config = dict(
    num_hidden_layers=8,
    attn_scale=0.0884,
    bias='all',
    init_std_o=0.00528,
    weight_decay=0.02,
)
MLP neurons of a small language model. Each row is named by its layer, matrix (up: input weights) and neuron, and shows model dimensions 624-719. Each number is 128 + 32 x the weight over its row's rms, rounded and kept within 0 to 255. Numbers have three digits each.
A block is one neuron, or neurons of one layer that tend to fire together. After each block is what it responds to, as a language model described it from the Wikipedia text at the highest values.

L5.up9:168080161111124108150139109085088126160033127147105166117113103160134145151069191150152081133155149158121100121118139062138149165062116145136084119182156117137081088135163132134132116151142108105085069121122159145146166138158119116140166134134105136151138118153145093094124175178174166114
L5.up498:162089200122147156154181186101093151194076131153151249109146156146173119054087140107121129179060122134184130141104108155135126122131101131139123161126124167120083093147164111082134083140126139155152134197153109121122075111106153126047098177183146124133112094135142094139178152108095097086
L5.up612:099075086163145143123211070149108116097155151121086164188151071138074126113088132102122127173113132076168075090094135111152168127101085158173128114178147167143066108107070118111063133167138121108135088185110162132085147072126158113153094116135158153133095056089090147083122141063121103151
L5.up768:127089108214116129108132192108115099163076102182096118120147125103097090136140107113142120147139119104097077113088149174091089131144177165119105051125165066067095179177139135150033131129152135125159131139145118127107131173181153093136141140176145155130114141155179104122178123114143075122
L5.up857:151083198135062137143160132099082153126132128139139183128173137128151151092132164128111094152152146141088140041198100096158089086146135111121120100085146184139093107141135135079098106059128125153133095095189112163112050154148101137119181131151097200142086102101184093170109193163067124144
L5.up1860:106083140112068108146127138125122151151102112220152146128117135143134121051175142148183109164148149178114119083090114130124079092160091145137151136129175097098114134144177088163102145112126137062142095072171132155146162112120098099019157093122181120100120043092139136177102150111087113155
L5.up1973:172046108097106132103117149083071146098170096140216187147127119112098118100166135188137132140175122097132065096089103139093106099156094179081134172041129090122121148156122056132119140156136152153096140143148141137153092129093132187100174146149129134137173148148160108138125203161147118104
L5.up2038:160186131151111158144128163151160101128191125185181051120177172156071158084184106104108109167121159124116148143095145142086138114118100178138110114136094103139078081132164139085026096141197113162130126179092125133083086094090126129129117148161174163087128159137137146087171176154180149155
Spatial location words

L2.up644:101084109168104112106102081113077124102179123169116094078136122076122064166088145080085098124095124127096137148114110118148108139089086178170118121138137047087110100195130125147063076128125156080129125075157102144171140151130158093139101168209163176101119153169160103135065184117137082114
L2.up736:134085166129143132115080095114136165124197124136147084130086102126187146138109126100139085161129122104121083180062103161140097137155119161113086132156126134102075142117155098116155127132095112141125162097158176122124078130133153124140119163119145131150132115184195165180122190190143127119
L2.up1308:145115105152193107041163149101051177109119125161131103143119138015113113152120111149120092103129134135111106132103158112163096128159127105095124101146107059105147175153108098089119165158192139070140125066146089157124159153141139153107073173178155153116132126153110137130138137071129131141
L2.up1536:134131099106089073107117168132157189144126081198124101121195099131185159151075213100172072156170160121113134209118138152131075110076095102144098184081120152177126163170085126158131087150143147109179177076140114116109148089124125099118105151136066158153150134135154125141150207106111101142
L2.up1809:148085116134119129152119083152155097137153124176112074142083116124177051135177135044139100121151132183137126159151158135153099161136101147174115156161176090065058127140181120152046083114115121158136121155119122085116088130145142122132089153138140144121134214081146111154021117102106108105
L2.up2232:108128162115123114083131124129098158154110118137174137050131089022092072134126106119128126107125052111123049136105099104125056141092118184194167145149170049115137243114130100093116120172178085147131091121197113146139105115113175091112060142098141096125172192133119156145104121108111108084
L2.up2294:110124096088105093136094137117170178131132126177082107095139122096093116183116134134083130116114077088144099163139090126105138092113138154137122131162146065127147134166108127092076165140140133081140099113135117106199207111109123117118126137149103135145130139165095135146058161140190107089
L2.up2918:099152122106071161061124042073149130132160116084139129179134113116095052157067187068060088099162176148129177128134127182193087114131152109147083148100064151143109111112127135114130135155136153177110166108102104136146097141079158158141089171143114120098158172097137132113156149140138100089
Leading digits of numerals

L5.up518:123117129161125110165100112084085128111113145107131092107103090117110113098120128164110116160093159090095143176128083153115136135103143163114145093102106121108190127129137175139142098150109160133142166128142070141161127138111078194150120147101170128161150115162114181082143085113136116137
L5.up902:111112119153127127145122116172149070122170108148125164170162055078109136171127091144169158113155142089080098152134156214114142128103143113168079116093137062111097125143147128135125128133101092095120165122111190105151211144093120162159116096137172127076141127164107088139125123136147093116
L5.up917:177084127138154191154091185105135076097163120030105181118134068101065075152107073133161130122161192103138098217137116102103146153082122124152122133157147142128105144152088175162127098107115134136175163115163094135121132036113091150112160143164159120127154091127062132124163101115166091162
L5.up1100:184126103189171106131183135116127114132089138075105123091149103136168093178098185128058169096126099097130115102136193124145142168172086190122149148142175118148112122158143152109123139117111174177137128140109114085115092116154096142181164158122129078203192105151126144111155114138137105174
L5.up1306:128089138169110135109075188169164078112179205134121134122158091111107122157093207156151145183095167123093139126150129164136145146172138129129078098060185186131146173119163117134138130105095086109151152092146092115174152154139099142111140128060105121141082152124151109138100063108166114153
L5.up1563:150173147113169092118149173190136118094141178144141084108100077159159149141068083079124135087150112160144130099128154138138127135118105194102094139111110147180137132057140178154163152110095144120103131081115078097149180097114078120130164140121101114107180162131117091126156132071190117049
L5.up2724:170071155107077130124090128153118037112164122146138174160182079190105125123110101161175162118217160081081107172143155186118128120179114118179092109119098116103095110156143135122118135155132100072153185132148094140092172082092121168182114114098177132093161121160107097163132127130138090144
L5.up2765:145120166116159129134134143117150077148195128153126104125158099145103066169108122168188176158173132128115086127110097169098164146115119134095108134155113056171120112126182146082129133185151121124130120137144124038131114145129123135162123128126131110169109095117098071135083121123182128168
First-name end before surname

L3.up1919:115155100148115142110104108090133091158110129147112131099054069189114145119133092182128119167144119123120115142209112121147108154185131177089115116124139135120157064112146155109165125169110161150137116140133142087136130136193120160142110091227111112107089170127156137180060168159149159175
Table header column separators

L2.up707:134138169094105155104143173054120157207069108167065135150130131143114124153162077121162216138099147134144152163086093140107127111147150192103188132143168155107135144132141112113135121100120155140071108106172112167158154115111127091155127141154171108078184141156177088143150158108119121086
L2.up1232:153086160147105138111085186123098108081134090177134109112103158145097120120139102104143128120065159124129136084125110202094131205097106196138142165091084138130079169146080138145160176110133146109129149142145137107094087095179095203182223154139157171115099099128138110148135149087210155100
L2.up1603:137147110070112119079168150139127093101110131122078145111120022159084056135121152117124140195152142116140147061125105194150161149104123134135124126149088163103163149145127113130181139157145156165150177163157161148133102142149156118130103097146150198132187117092103147123174182096132098125
L2.up1944:157160146092146119145123185176130102114124117091092109136178105146101134152075164169143147138168165086125131121170186116097088130141184116138139124132124096108140118139119145147137165116165190167095132152156127097113179091157123155153111147160134098167137126147142034176163166097164088107
L2.up2073:152128204117125131173147168083085096114104127116153148084098049121167087110152139127147117151098143092094146068151120144118106130162085134142084153166139118130167105215168160120113125086109184142115097133149149149114096150160161185138151159142115147151163170153161067126174161078168145101
L2.up2137:158128182114143155127159144078152083141093136098105137081098100135170061120126119112132184121112118113132183086125187176138091129146141162154116126117147113132118186163127155100069102178132176116134210125188125164130132185098149152173176170121122146112118085127137129123146107094195119177
L2.up2927:141107143104190116129171136134137114089112141144141161092101143164060091152096152138145154155109184143173098109142169169111139119124161122127093137148132135060092171178073124142192158076109134085099115101162097118093119106139134176142131137134182178132139176107134144137147124109159132140
L2.up3058:137138107157114132092109148117087163164068096133150134077114111102118153136118157117118112104070121093115115107137166132165113089094149089137120078137129138101134159141111196161105135095118072105132150064108096208155099097141175172185074126166108103151170153085103095136160144114186133132
Word-final transliterated name pieces

L5.up41:096193192150138162089078108133158102153130105131068096109147150160104143159117122140149131124089140126105154155133169078128189145187180097151148131129122171121126148106108134046073152111112091122106174106125053144103156189121038077134090122109185159160115157170184142093140100187136174134
L5.up291:176087159093155189135069211088180151128095198119156138185090092122074088148158056091167170120138134095116121157123121114125086167162105085134148051137160142146110145172130137091076146134143155157125139088200154067108104141110222119127055112145143099124107103136158098099119138112117216188
L5.up799:121102168115101166102141086066181148110128176116185147107062123170106123102139103079090128170068107135124149153128124155104112158145111158124136121082089093150104158116167128078143160105106154096191143141133119093108050170155165140114149140130094116152163146087157183098141166170120108076
L5.up1016:105076098131110102074073139116135066195129163150117144088108133092156093063174142141148151177150113104098136132108135131090066123196117117119141126153115096088087137177095115118112126129153084126098167148182127144124104094080155139140134142153150154143209139114127164094096142138111152073
L5.up1221:136158190114185132132046134138125085213168140139129137174152062079069110119172113101128149090127140106115165157119124134076153136181124172170159089120084100138042075162124127073140186069130121120110124129124110140098121088116141100188160121119138159137121159190075104148143127172152113165
L5.up2252:130130116137166166074083140096168120120083135198147101055119127073160144120111089115129117131103188109124181107192187087116154023092105060127072149132080072126132128184133091096127111159172124109132142138103164161140114116168151131076133139141157164127081142138211212121118220092138164134
L5.up2839:106119145124047101106126148113091156082156132122176119138103100140115118146145147154152142153091092164080161159132122126100091179123172159138090126151097125117110160102155073146123112155170131088085101171125096127127086155192148102148147095126117083131096116212108129157136098218197119143
L5.up2993:165129092135128149120127156188092151109166090099111125112141065092144094116151162061113156089097140151139182113171092115101165173187187067086098138130066112093131106169153128079091086094114160088094168121152119098130167072110090189134129132107116063108135101146119133131178116178152131086
Quantity and degree modifiers

L2.up199:149162170085121105096107177170086156100039175111129091180137174059142132124167187195152096135119102132160157116117115141120096146150104150169255156090112105121174165130143153130146088076125101163054135152160103136090145120108087157166080164126157148125126102110179058138179097172147116132
L2.up202:096081170144090124084156151082108086142084102130141147091121145124092128147119086145121136128148188105196166111099076110141060114117079072069141133126139160136189228136160090110185097121125196152158166120130135144187131180117131115156067128149134109098118161109115097118044168172087128107
L2.up920:114199130133133106085062153084141120111142146157086169172184095144121153116132087175148142129063129176084125090134125151123073067151098141140126169131089153177154065141159170179098140059056083174089120210112127129081163159178084068136163138103158147063154100083105133079156197135162123069
L2.up1112:078145156109170073140166050074185091143104158143107191105138143110170029076132167124160137119150152102163091159146120183132109160098107172178178109102166118113084137144128100087171139153078096146151189096137118145137145156084137143156126153130133170140162157129126152058153107123083143106
L2.up1817:147157128127128104121133147120098132088125147117127153151126110138147131040179190141162099131141109083125082119174106081169112134137159159105158195127105097125150138090152144178144085071153079200091157105137161089132100140152120114095082144094091150118128144080096013150118106117137101174
L2.up2076:138137154204073091132071095077157146134074115058178156148147133126119122092111150140158117114104128160114073148200118111119096183106129142088133159161073160094140129141148147130177091101181158136119157097103057089163179167082105118150097119086088142167185113098149130102128151116134108107
L2.up2546:126117070140133110128095123119146140100080111128124142150127135122088116091104182129152211115104142129169123125148085166158127118089100152084109152122112073118097147131150101098223092113126138112116159113084056127111095159101115104135088087101116126143158128078140112144114163134164116159
L2.up3040:132147137187074101141144116105070142122101154136115122166153170150144164122115187136143138149116165120092139096113123141099119144159098138160150126091126140049131158068123138069138180082129097096140139097124141134108084190142122126143112140147138172166127148068126067147131110180156103150
Anaphoric "the" + noun

L3.up1885:173140114135109130139089112087071187105150127208102110127121106093114156129123105137112083179109220112168144137159122093097149146147124135177166144153136194109116141099090121169116144188164100183170169052111134139194172154111180158079129134085200169144108119183147109194141121163099116130
Compound modifier links

L2.up73:106184122127091131147113127116083092132131147099189148113153144146120126089111171108140122171124156112108174154162146116101064159091192156115117154109119115186137140161126136114131146121100137105093103151175161166155119146111107109208111148154138099139051133149050096153053113132173107155
L2.up237:150134156137116139159105117113074131151134185183115140178118076156107153142177147026086151122139134106142122103118098127143111139187124170091129052123158121169118134069164084105056144107068122114153077107080155116118150073140082179110113140113109162081107138150144103112076113144115175105
L2.up623:124142088110130086059105144141125102128174116111118128088114129091171128113151109078122115187131126147079086102135115128101094116114074113111128119074151155149129167063169127123123097105074109208113121132175132130211151192174149170117107148117094101151119095088143107088161136130117150091
L2.up1659:137159080162159114145091137151127144095114182097143183075117116111150138134195115110101158153071146156168130081196137092059194109143156151107129204139155122095139134106127116100089143101096114144131103152102135150138103155148143107129170094107101137113091124090144090126101118158150156129
L2.up1764:080098133146142142199152150125108120122129181117119154115162135135103132150180137126108119166130184155150148091119193102127109120102131141125119146166134134163141146205156133184064121090105146140129146162081114130135154147141135081096129126081129155153100099086178136118137152161186119084
L2.up1830:130175125071112103139115097080111173114195125127161089134145089124143122075174091115167109156164090141112138129152114138068127120065152097093108169192097103131144100083091228130113095109156117122131124155108210131131150171110186117142182101170152173121103113093188103106113177104149087118
L2.up1963:121121149127142090179113116143072127157125135100156168076171142124148138089116172124148098156136183127118177119103144087117125141151128136145122133145137119118196216151102144144122090154151134116098183108088115144116134137123155168140138138083107117124096120157088102174096110080093161120
L2.up2627:125143093133072124140063104152160178171191161106113118202144123156136112094081092177082128096085120143151129154123219134044125129182143154147072149141164145094111115151132163155124131115131174179136105165124123210091123134086161174100162087141143170108077130155140168154116159127144104168
Table cell separators

L5.up883:148108089232159166145119124181110093168149177155099117076153185121144111090121202133183115141151164146223147139126142164117187081129108107106129116160134131127143114158111114156113134169140155135107152160130080070106078122137074125121173144163184141102148198202109065125190131140132153120
L5.up1518:088154131144149210113139134136121101101118125117107096088134101126132118115093123054064082119122133179100126138110111107084105123111154095112120156109077121130084170187133130064129138110155084134132129073116171104089143111093123147159106138114199129110105163184094135111108106129131155136
L5.up1942:148055088135156123145067130098053102121097136193130146144128045154128143064106086064100167155182158114104139129187156115184157095150122092165129156118110101175125143143122173135126141119092095141075122138076118117190191117138122085149188123143164120120156124072088093108091138161184153113
L5.up1959:133185080181144125141118106160102114079085065158104159104095154145138125154177162126068137108150104158156135128148130142102145089070144148176101107144072145201114109130108075090116067149105130087116129138143118141149159127154077109123159175120107145123143144176121148150174080104163185067
L5.up2247:089104157160122137180141155105160068095133174141091086130084104073115129052147097056117106155192082146102150151116147119156116104115170155102174115153188146111079132113132100172133118117113139077132136088118091071122162181129095102136082139131186109090124185081150112107133145117174138106
L5.up2251:141086147129101178195110174211147132114079135150124141149149121106115128135144217125071115131117072106155120150155212126148101105168148155107095150034173107171185128124114101165143098144179135114179156166110059143173125086113135056069096091148179171080130136147099157096122124099113161141
L5.up2371:088086099151113120164138128143152157113119160108093136147169142137124153128112190152177142159128111154079080099143165121147143109155114120136134149143137088145124131194110181106140145125093082196132130129136160142118123157138139140136101151134169148172148044132139148134092157144117177144
L5.up2532:188093125131154156112114136183110077118176189096133145014147152111108139150113187117138168100116193149233151174147153126165109105139143090132139082149110129113128140150122102136177193140088147118117110174157138097181094152148117142133186166111137127132096135128110108073087125109191181157
Preposition "on" in career bios

L2.up618:148124154112078132144156104125111154125153130145124110081155089104190073118113113131106103125133096185146192166102147188093141158179082121162182127127155154154165093114055175134175120071098171147118101153126212119131085135054090072194126177132099086143124162142135120136121128138153085130
L2.up1087:186137139092174154073174154108111170094091105117127083149180147099169100133113117136114090139128133102106144174156167133125064152178094164172231127193127079125122170171119130180113179123079152152132063068111132190109160138201082140090179106137134195127135116162186137110140129143113154063
L2.up1163:148188145138140173082082134118090128128125106088165165117108113078149127123179125175179173201137110136095087175161104145142115171123153103122133122111135170132147117189099149156163180162147082080153127145137162130152085132193161101104136059158120109165133138156144149182182112187098143155
L2.up1170:182140157161177148138172102101107178084109136106070127114093179076104137112180137110131110166124116172178120172111192148135094113128128075147113132118174072151171131078159109137173098098146120082118151114095154171124122086139101104149107143074129129122152180131137065167155122125107165108
L2.up1345:094132132109169152122113182094095141105137149169145140133183128172152163097090180088140106154129142153149131125135094110129163182115143118164136102101117138115123132096116085125140093152143115151172166110119129176139045124164068165104135154131132104134116120110161080101105143101088139163
L2.up2329:102057127115102072112127089143147126171209158167168104203129187137168161067132186148132145093134141172126166072158118151110114075121136149099069127083076096157152172145155145132121158109145148142107087112173152154166078071154108118146129163105128129124087136120049133117126177112117188181
L2.up2909:132149141140110107116143158205086096117139107132094139100185144141198068075127134133109123098100128152091170138107127111113113141166104095136130157123073101146126130145141146152155130087110167117165075110154206116119098117141145099116115142053075095139164169111146092138163116108155124153
L2.up2944:133147113085121112115173060128095066102167081123162138142123093110103157104083099123109163112111129159122160103145118111156157153155145105073116121093117080133171136158102085097138150129116154157142082143154100083100127153145149161152155085112129214078160142129117134160133165134119081173
Of in proper names

L2.up576:102113118148074149067072104124166109113117076150159104083126096063085136117104177102084119139120124127171116122105156122021197134165182171135110106130130110119191101113118092153096118142117112151165145095196112175180139124176133124104108114177111188109119110076195123086170097144147141101
L2.up931:129140126121135089062160137162162135114099114186104067071121171127070080136149174125089079116141143152184191090151086146109086069136157115150118091111216166092141097139095148164138148151101125100171096120158086150122126129122136100165136130094121158152118133128152148172077093133119132143
L2.up1444:105090148163107129090127153121100092148148132097145092083141092113142164162093125117134116117194129070149126108101154105170187137121130159142075131128130102114104136139087157148101044119139156143121117102137133185117159144118084147158064085185163120154125128163154156160063111164139139123
L2.up2130:132073104082171131091128124166178148123081125121129118146102033112169126112146123115116132140107150105199142134122159114130165211102186155123117104125105150083062100127096136124159145118111108109101113105087143094107090142148125180132112070118181086143049093158146124109108130163143125124
L2.up2446:109150139133092139163172120128155084115167151072153147140089144126140137107109107108080206130099068123153211097136125107057184128155255143081132111113144080194121106143102081117088086123181093114088169109118115171103122131116193142128138179086144102158172116183182111158121141188094112121
L2.up2542:189126155109126139112140111070170123130119041176109102138108150140157116128049150118118121105135129086154179097167131121102147108114158125147080117147093081117150090141149134131116161103085150129099123201063084196117163105141126140157089120163110130128157147139179144149057144083173108143
L2.up2890:174151138115135119139159127133124169157073120068143077106163157141168149113068106127143099253102081146154201195081198123101144142074147116175102102061087114153140167080201167164203144094110142093145115132100163124121114174109101159107155110085122142142065115151140126088142173093095103138
L2.up2993:130093104111071146103099081091112130112098109158156060065130147113137128142134169149139162130136174136176100090183096155100162177129063080092093136103138148140146097116075137137114154164092119156139071075131113249109130132144173124142121046109123147159101118177181126115169126121083157140
Quantity and partitive words

L3.up2699:099109150219130173080124132110103092120187130140147125117147149121140099125106147142091126158095144129154127122106084116091149109053099007137113101115152187074163120154079134147169147130121126119145124068121100062079115079164127122149103177188089136142163163100141154107132109124134105105
Leading digits of numbers

L5.up114:144142130131153141105136080122132140116159152158129091144103123093140088132100206127096090091129129125164096180117115127079100135159126096149124130118101108168141178096131106129098156158144110155136123140152126103124154108133145138113106172118130129146104173127124123162142138105114146177
L5.up778:131130122108057122111125174136122105091162127111120116135108133146154166078154153117080138083165099154111087167172092093098158138099097137147147160146105126150170109129165120116120084138117152111147150153201164142113153118175186086192106102134105127096162141160164147097160148115213102096
L5.up921:076103156165080130147176120117147065110179123205119139170141124200134121084102170153144118125116185162129077087161127180115062085126143138146186181140099115150112089141125106086150161132085100116185106170083120154194117125197147143113095118117105168161134120138108161154111141164112142157
L5.up1249:140098111144086102105115063152141138149133108140109094144127141112132154113145125070141152113121131173118138096054151172097138056115069170168064124161142162120113094091123078162144122121103083212109121114093080137159142163099091111119139154166103149109095184108145131164115084147150114219
L5.up1493:171088112159101096115136054101112137143182115159133125189140140099091173123172164097091138079178173137126103116143162113139111141118106155099189175123134120115188171149104167128064185144180148129141080158165112080110181144139158064139146126134133215106109158064114145135147145178106151144
L5.up1499:102090112136117148109116140193103090095129167156080142130124154164133120084140126099121107122199119116128137120160118140119062094126122113141131123070137149092161073129154118167093121116130159192079083086155082155210085203139096085118146135162072190154146161136109128194159167160172133102
L5.up2483:129176093070083139111132174099126125109118133134081096174173125141047115091094123125108151046111115159105222167156181118098140117110149120098146130118157128077135143154200112088122123125112098140088111119118143131109133125131113131187130141161084148124148156104197124131135163135146103090
L5.up2707:129095145164082163127167150131123138137118093112084076123130074074127159183099177129108105167123107157137134111139128178096142127084109113131152165147162117153173077139145134115177083157116133107119135088149127127128112156078137138107106134148093147115161149111073123135065219123136106122
Word-initial fragments

L5.up320:145146127123106157142085154160116159217137096063191115079134165145103049147128152130134152134133149061103112098147190131117148142135093114113180126123102075089095127101109135120158127132133138184101157154151192109155066162115166117151133108149176126095116106102111161135104130121104099140
L5.up414:153122145102172133147128165104109097146130199119102129117148090137151092118173148112102156147160124103159120175147123106076108131098102151179183176102132131148145108117120111133170125151105151144140229099131084170151084104133071143095120085167165117095097083120138150133130131169161131128
L5.up1250:096050086115092116120116181217126182163151107036131139059142054126122115117154154101107124125120140120110117158159145154180115126151100151129115078139141135159131141143080141141074141080132130132133172082093202104107140161134141131082167181125126122096208098202141154169189173158136123125
L5.up1689:164179141161091108093121164089173125141160171131164127107143088142098114164150164008198135090119108109176164157203137105132060135049098094164187160133102190186122177143099132181157129113199173119143088153160146155116155105169152109132102183122119158114112124146095146148152120129129084088
L5.up1753:137119114176108121088103174151100153071147168122128109109122163134129099104149155047096128101148118118128093129138135108109116133081165142052086108112095139080117138131109118161048088113127156144113099150132242067174175126118105102110147090148153143118113116076139125152151116121137165154
L5.up2205:150157164145113186106155202151179162065115149107131056148096125115136128079130117107085195120166152129193192136124137122132145127128123148041126204088073174123169147086096110179148090181153120091142182149108101151108153077115133083123130138086165160211131078100165150158066184086084136105
L5.up2509:142124087140088139102208191123088153106209183146134130104151153133096122111104148081148122176127144073111133135124116118136112153153104113097141110116138130165175167107147146119131114127126116182122104163155138146165096075184131106147117152108123159138134184111162119145055123120138119171
L5.up2939:141130088076118114061167140140129112131111160113124131135136098144158098143113179097158126180118166106193070118125174145087132161091107134053136148093103114148117116122162159090139151079157093129137115188119093147136092128137112186090135129126145211132108104097186091142153071141196142185
Before a past participle

L3.up552:162138125197107111128126144192107187115127120116142149140149139143105173136161097155151164102147161090116118142152092134124116151137132165161118097082130132153120068138122154104065099153152153149100103106115156143097101130107102102142130129143073170100116173074109152117138134135108157131
Upcoming place name

L5.up70:137174138141097169117145070075091149178120110127105158138055170140121176130142129154125153154081160131103103122168116118104094143142096166122150109132167108097067096129132094154113156065125133067109146108108084164109169087133100100133157079136106129144183146114108111199184117111073161132
L5.up97:146183146130134117111128128145129163079143141082073208129129140088145135097146127088102098139137153112121157114128105124133157119148141096089135039099163114111121165114115118087154196125128110167113124126119111131138115090096175140065110092153124127121148113149093165081141157129183121163
L5.up603:188129141153101094133105135099095135109103153130107197108170140075104134155165150151114142089109135096174129142133118117097146120075121103132088091133192102153128156204101127062133158108136159136156114114116076129150121096118147124106085145167158127143112165150126121099122200114109158086
L5.up891:110120117127148166091161100141116102178151153144117182125126158157176185109156165152113101147098121085098102091093123207165099152131157122099149143141149135100102084131113086184129104169152128084087151147094203216126172100157118098182103067183142137088086167120157171130091198180180111150
L5.up1283:203178101126169089105148117103114161154183158119132107135130122100119100150137055153154175147158082112145121150148143105148101135146162107047116073078160117135100138138086152059154101138098053114102163140087185169086165165170032112061164172090188173153206113160128178086143121147147105109
L5.up1407:152103101131131128130124121120091110162164227159119165119064102168171121090177062089098161155126128145144151100116125148107133074182121090089139078141141092137095088192188061130100115122139081116164106076154129168089117117125078087110073112080126128115071123182111128128115132154095137123
L5.up2408:110178140089120141144089166072146142165153128125140141159087089143111149157162056159114132191140106132118143120120093157103167092139140062094123147098186099140142165095158147108156108107107125126087180124117085115139115115137139134149133151182162144182060139074177133149111165170124151138
L5.up2488:076115138113111166154139162138165122158149139166157141133100123139139163121104140139122149135137174096117144101104086113151149145170180127125097121120125128083078117149103124087120106146102128123087085186092159140174150138114127198150115118161144169139115085128036112097074187130078119086
Table header cells

L3.up551:082103154181147129161064148123129126120123115146106148125145090127153145084104122093129135121140152106143114125099167147131151171094158113072039111156158134116137156119091103154145123156037066125108116181038097103183184123166076126167146166102136127162101149092091150140072099152172144146
Preposition "on", mostly dates

L3.up1487:146111132138159037160122156093173069104112181145160117180121116129144128136128136116127157186124189114121079168089216191138126161126139094130121134188165113131037116134123131139134100162112157072123116121111142103086097114097095151130074118065141149166134126160115183105071153113180143128
First-name word endings

L3.up2167:104081186115154118124139096120106161107214109099128121077155195098115113167060195093127182145140133136101144133134072113111185123154128171146125134119157074105156095094162152193131116073105122109102114135196154172138113161128172101116108131167121169146131109100255166112127090094106163097
Pre-verb auxiliaries and particles